python train.py --num_hidden_layers=11 --num_key_value_heads=1 --head_dim=128 --vocab_size=38835 --norm_eps=1e-05 --positions="rope" --rope_theta=10000.0 --rope_fraction=1.0 --qk_norm=true --init_std_up=0.0269 --init_std_down=0.0 --schedule="wsd" --doc_mask=true --train_tokens=1314000000
MLP neurons of a small language model. Each row is named by its layer, matrix (gate and up: input weights) and neuron, and shows model dimensions 245-308. Each number is 50 + 15 x the weight over its row's rms, rounded and kept within 0 to 99. A neuron's up and down rows have the sign that makes its largest values positive.
A block is one neuron, or neurons of one layer that tend to fire together. Before each block is what it responds to, as a language model described it from the Wikipedia text at the highest values.

Description: Awards, titles and elections. Nouns that end phrases about competitive outcomes in sports, awards and politics, such as title, "of the Year", general election, medal, games; weaker on scattered word pieces.
L3.gate230:51 45 81 46 32 36 53 63 57 57 46 44 39 62 73 42 79 52 88 40 51 69 39 52 47 42 78 45 69 73 62 85 23 71 81 36 35 67 45 39 43 40 49 55 72 45 60 36 77 72 50 67 67 71 24 38 69 57 75 59 56 46 60 33
L3.up230:63 48 48 42 36 24 69 75 38 39 01 20 49 36 47 61 38 68 34 41 24 49 67 77 34 23 36 53 32 59 64 74 44 48 47 33 57 61 34 46 20 34 46 72 50 43 38 47 53 32 52 29 33 59 45 48 23 41 44 38 42 27 51 33
L3.gate306:53 52 98 63 42 38 62 66 35 63 46 54 45 60 32 43 75 50 53 64 41 73 42 48 58 32 53 34 55 76 71 46 78 49 51 57 47 34 40 26 42 62 54 73 18 60 78 24 68 40 65 48 45 45 37 67 40 65 44 40 61 43 30 66
L3.up306:58 50 48 39 49 61 61 48 61 54 62 38 55 52 45 45 61 20 65 40 42 90 16 45 58 52 54 39 37 53 84 36 79 49 33 30 72 67 46 57 55 69 65 52 34 66 83 58 86 88 28 45 78 21 39 42 33 56 67 65 33 39 55 51
L3.gate357:52 55 30 53 57 62 29 57 50 56 59 52 26 42 57 46 50 35 57 36 38 44 55 71 33 60 46 61 62 54 36 36 47 34 45 50 49 58 40 68 49 29 36 44 31 55 46 60 41 43 34 66 59 46 31 68 26 47 65 23 53 53 49 40
L3.up357:38 53 45 49 02 36 45 55 54 52 79 68 58 53 51 77 63 35 62 55 58 49 47 49 63 54 28 46 42 71 52 44 76 49 17 57 60 54 34 48 60 24 25 34 46 67 57 44 44 29 33 30 54 41 52 58 59 46 49 51 59 13 38 46
L3.gate730:61 55 45 42 45 46 50 77 50 54 45 57 29 60 48 70 53 34 35 29 03 40 33 14 48 47 45 36 67 39 82 41 41 55 64 36 36 31 51 57 70 50 44 64 44 56 56 35 61 42 43 63 54 67 52 57 44 58 22 30 50 45 42 40
L3.up730:70 50 61 98 60 40 49 14 54 56 47 43 40 49 51 67 35 68 57 56 74 67 49 46 50 40 23 30 25 44 58 50 54 59 29 60 53 48 30 67 56 52 50 27 25 49 66 54 56 35 72 44 78 49 58 54 69 48 61 74 39 57 56 50
L3.gate790:58 49 42 54 49 45 24 52 52 55 52 55 35 37 49 37 33 63 73 59 36 42 22 38 51 40 45 61 68 34 36 33 46 51 38 45 34 50 44 42 42 23 41 53 45 37 14 46 46 42 52 32 74 69 37 27 48 45 46 50 64 95 58 67
L3.up790:45 59 65 45 77 45 50 74 36 51 75 47 45 57 27 54 50 47 34 36 21 58 41 88 30 67 35 44 63 70 41 58 55 37 51 31 57 38 52 71 58 63 45 24 55 43 50 68 35 88 42 82 36 57 49 53 33 38 27 27 57 21 42 37
L3.gate1080:62 58 54 44 49 70 56 53 50 44 46 45 66 41 68 51 59 68 99 33 36 46 26 51 39 60 41 52 36 43 73 54 34 57 48 52 50 54 51 35 38 32 75 61 57 48 29 47 55 49 49 33 46 46 38 41 58 52 60 66 72 48 52 38
L3.up1080:62 59 66 26 60 59 62 36 85 64 38 34 36 41 52 48 46 45 70 54 37 73 56 57 66 56 75 68 46 46 36 66 32 31 22 46 50 64 53 43 43 53 73 35 15 59 58 56 65 43 42 38 66 60 74 62 34 52 64 46 56 49 52 51
L3.gate1130:58 17 66 55 38 50 54 59 73 59 37 54 44 56 62 52 70 49 60 43 54 10 54 60 36 68 68 52 44 68 84 52 26 01 63 50 46 10 60 28 74 44 22 42 42 45 55 41 49 40 39 52 36 70 39 48 58 39 69 71 74 29 42 40
L3.up1130:51 68 47 35 42 59 69 42 68 45 14 99 67 45 45 62 50 81 26 47 54 39 35 59 40 49 20 59 56 42 64 52 53 64 67 50 37 33 65 37 56 42 70 55 51 22 54 21 48 32 34 61 67 54 58 39 47 52 39 53 43 54 37 55
L3.gate1135:46 51 37 67 32 57 53 41 59 38 63 65 19 52 45 49 52 64 61 67 65 49 64 73 61 72 23 32 62 64 42 55 43 49 32 40 32 62 74 50 59 27 57 63 56 45 64 64 92 37 28 58 52 50 46 51 51 41 33 54 40 45 38 51
L3.up1135:49 14 43 29 45 40 41 52 63 54 62 38 65 32 61 23 51 45 50 26 46 59 58 55 75 52 63 48 47 49 58 20 63 49 46 63 51 64 31 54 51 39 67 53 47 66 50 51 42 64 78 47 60 48 55 41 55 88 42 43 48 35 41 38

Description: Political entity name words. Head nouns and parts of names for states and institutions, such as Republic in Syrian Republic, State in Penn State, University, United, country.
L3.gate121:66 81 54 61 50 64 40 35 66 48 40 62 46 64 47 52 68 45 63 58 59 55 43 51 66 63 53 68 62 33 60 46 52 59 71 38 62 48 43 64 40 58 66 47 52 59 43 50 57 75 38 44 25 75 57 47 42 60 61 25 39 59 46 26
L3.up121:61 45 38 53 42 67 66 50 62 43 33 40 77 41 53 46 55 65 70 40 64 69 37 27 50 38 35 53 63 51 41 56 56 45 67 56 59 41 54 45 48 77 34 34 37 44 38 39 55 66 57 35 64 48 48 58 46 41 64 42 49 55 61 38
L3.gate150:49 37 33 48 44 84 61 70 39 55 72 76 56 50 63 29 79 35 38 71 47 26 55 33 42 50 40 38 62 62 58 47 52 51 38 37 58 37 33 44 34 57 54 38 11 58 39 60 33 71 46 62 36 69 66 56 65 68 31 42 65 47 32 25
L3.up150:63 37 58 54 45 43 36 32 70 60 59 60 38 66 52 47 53 55 55 74 70 54 48 28 40 30 52 63 80 72 49 65 43 66 44 32 29 25 63 36 47 44 54 24 55 20 61 69 68 71 41 48 39 57 60 39 63 59 23 38 45 38 58 44
L3.gate225:55 41 57 38 25 60 59 46 48 44 65 39 51 54 37 52 70 67 47 55 41 40 73 41 56 77 42 51 23 58 57 29 41 53 54 53 32 00 27 27 55 64 31 40 50 51 57 52 60 54 52 40 25 62 59 42 65 74 49 73 66 54 86 41
L3.up225:46 32 53 40 73 67 45 61 41 56 57 56 48 52 58 11 79 44 87 30 52 35 33 54 49 31 29 63 53 59 51 48 58 70 62 42 43 59 49 70 02 29 41 56 27 56 39 54 67 82 58 59 56 35 42 60 27 47 52 90 85 24 58 66
L3.gate344:50 66 32 63 75 69 75 47 48 58 78 43 42 51 51 36 67 51 71 17 50 42 23 28 50 63 49 53 47 70 49 41 40 40 51 51 75 75 37 77 07 38 39 55 24 28 64 43 36 81 48 58 50 75 29 49 84 46 38 44 67 47 28 27
L3.up344:47 14 39 19 43 37 40 42 52 56 39 67 20 25 27 62 77 59 61 91 54 58 47 30 40 47 72 78 43 52 35 57 55 49 29 71 34 32 53 57 42 35 59 49 46 47 74 41 66 41 47 27 64 54 65 55 53 77 45 34 54 76 81 55
L3.gate412:54 42 31 52 62 65 62 57 61 47 65 52 23 44 55 28 55 47 82 53 00 46 70 44 62 53 77 59 35 56 59 24 65 64 55 62 21 47 49 40 61 43 94 56 55 30 52 36 46 41 43 59 39 34 46 56 31 70 41 58 41 58 36 41
L3.up412:55 28 43 36 54 62 45 51 31 47 53 70 66 69 40 49 54 57 50 57 60 49 64 38 52 30 49 65 53 48 51 40 47 55 40 30 65 83 91 56 65 30 53 49 49 51 57 56 47 47 59 30 67 62 61 22 76 57 54 70 58 68 57 39
L3.gate572:77 41 53 52 62 55 54 21 41 58 78 60 61 52 56 43 52 45 57 63 56 78 35 61 51 53 46 49 49 54 48 52 51 54 52 28 55 52 40 48 51 53 62 40 71 73 67 54 37 35 50 57 76 57 74 59 42 74 34 49 29 33 63 41
L3.up572:31 46 37 69 65 65 29 53 53 35 98 20 29 54 70 35 75 32 79 45 41 31 44 54 49 47 66 31 55 58 71 59 27 42 42 45 42 36 69 70 81 57 32 52 54 45 40 58 33 56 34 60 59 58 39 54 43 58 79 64 53 47 55 50
L3.gate1330:49 46 30 33 60 75 44 70 72 58 24 73 42 08 51 59 40 71 55 54 36 41 57 27 86 49 52 50 62 61 74 38 53 29 27 46 51 13 60 54 87 42 38 32 57 23 31 69 72 50 19 35 72 48 43 38 52 61 13 66 25 50 39 62
L3.up1330:57 35 47 51 80 60 50 73 50 61 67 60 18 66 55 42 39 68 53 40 80 64 30 32 40 71 74 84 66 71 26 46 41 71 49 47 69 43 43 45 45 50 37 80 33 55 89 55 38 40 22 65 55 52 90 32 23 79 28 51 33 37 60 61
L3.gate1745:39 62 31 49 45 74 50 54 28 59 63 61 53 55 69 39 57 27 59 74 39 50 43 41 63 49 08 29 49 28 40 41 42 45 37 40 54 57 31 88 43 68 40 33 64 55 80 63 42 26 76 61 51 80 32 32 52 55 38 70 56 14 63 50
L3.up1745:51 41 67 42 68 49 20 75 26 38 40 49 39 41 55 39 63 73 45 39 49 41 68 44 51 42 68 65 40 42 50 27 68 57 34 56 60 36 29 45 63 57 56 38 45 61 67 55 43 77 59 63 23 62 49 35 51 83 43 36 38 39 35 69

Description: Club name endings. Final word of sports club and organization names, such as Stoke City, Colchester United and V2 Records, especially in football career tables; also group nouns like people, fans and schools.
L4.gate843:64 43 56 70 74 47 32 52 36 36 77 54 67 32 64 31 77 48 52 50 32 63 55 11 58 73 39 61 82 39 51 45 47 57 63 37 56 47 69 72 36 35 38 59 47 60 65 71 75 59 57 56 39 64 53 59 41 30 65 25 63 64 72 47
L4.up843:48 22 46 26 33 59 56 37 39 46 20 28 47 36 33 71 26 40 32 55 41 33 40 36 38 42 74 68 44 58 61 60 44 51 57 49 17 44 34 43 91 57 30 28 62 57 51 35 79 55 63 42 55 69 35 55 62 67 44 43 39 45 37 58
L4.gate1390:51 49 26 49 66 40 60 38 61 35 45 59 48 44 34 44 32 46 65 74 34 39 58 51 64 61 61 67 61 31 70 50 37 33 44 63 39 48 46 44 63 31 58 70 72 55 39 67 37 71 58 36 45 72 53 51 38 42 52 34 60 79 51 05
L4.up1390:33 63 57 53 74 95 57 22 45 58 36 67 48 32 57 50 55 28 45 47 42 65 38 44 35 43 52 42 54 97 41 50 57 52 36 22 57 83 67 52 55 39 70 35 44 44 40 72 45 75 67 51 50 53 45 51 57 74 51 57 56 54 45 61
L4.gate1845:69 14 64 33 51 49 24 29 53 44 33 52 34 52 54 31 61 51 45 26 45 50 42 35 42 73 44 73 43 27 60 44 31 72 55 36 69 26 56 44 43 65 31 47 58 59 33 71 60 56 44 50 60 43 55 35 18 51 47 67 78 27 61 45
L4.up1845:37 12 45 70 70 14 67 21 64 65 58 35 32 43 32 81 47 33 31 45 28 50 57 11 36 36 60 50 50 66 73 41 35 40 49 46 36 24 28 49 68 60 58 68 50 45 52 84 69 42 57 27 76 48 47 57 57 37 13 56 53 41 37 33
L4.gate1926:50 39 47 81 27 42 19 78 55 58 50 69 28 42 55 96 58 56 40 46 55 56 90 51 49 79 55 38 71 69 56 56 82 73 51 35 68 58 54 36 44 39 60 74 51 51 62 62 66 52 21 40 51 56 66 39 41 60 40 53 37 39 19 28
L4.up1926:64 46 56 22 28 69 37 73 62 63 56 55 37 37 46 74 28 99 40 52 43 63 68 39 45 62 34 70 44 51 44 65 38 43 37 76 42 70 36 46 45 37 55 59 51 31 82 63 34 43 29 68 79 43 61 45 61 52 43 60 34 47 46 24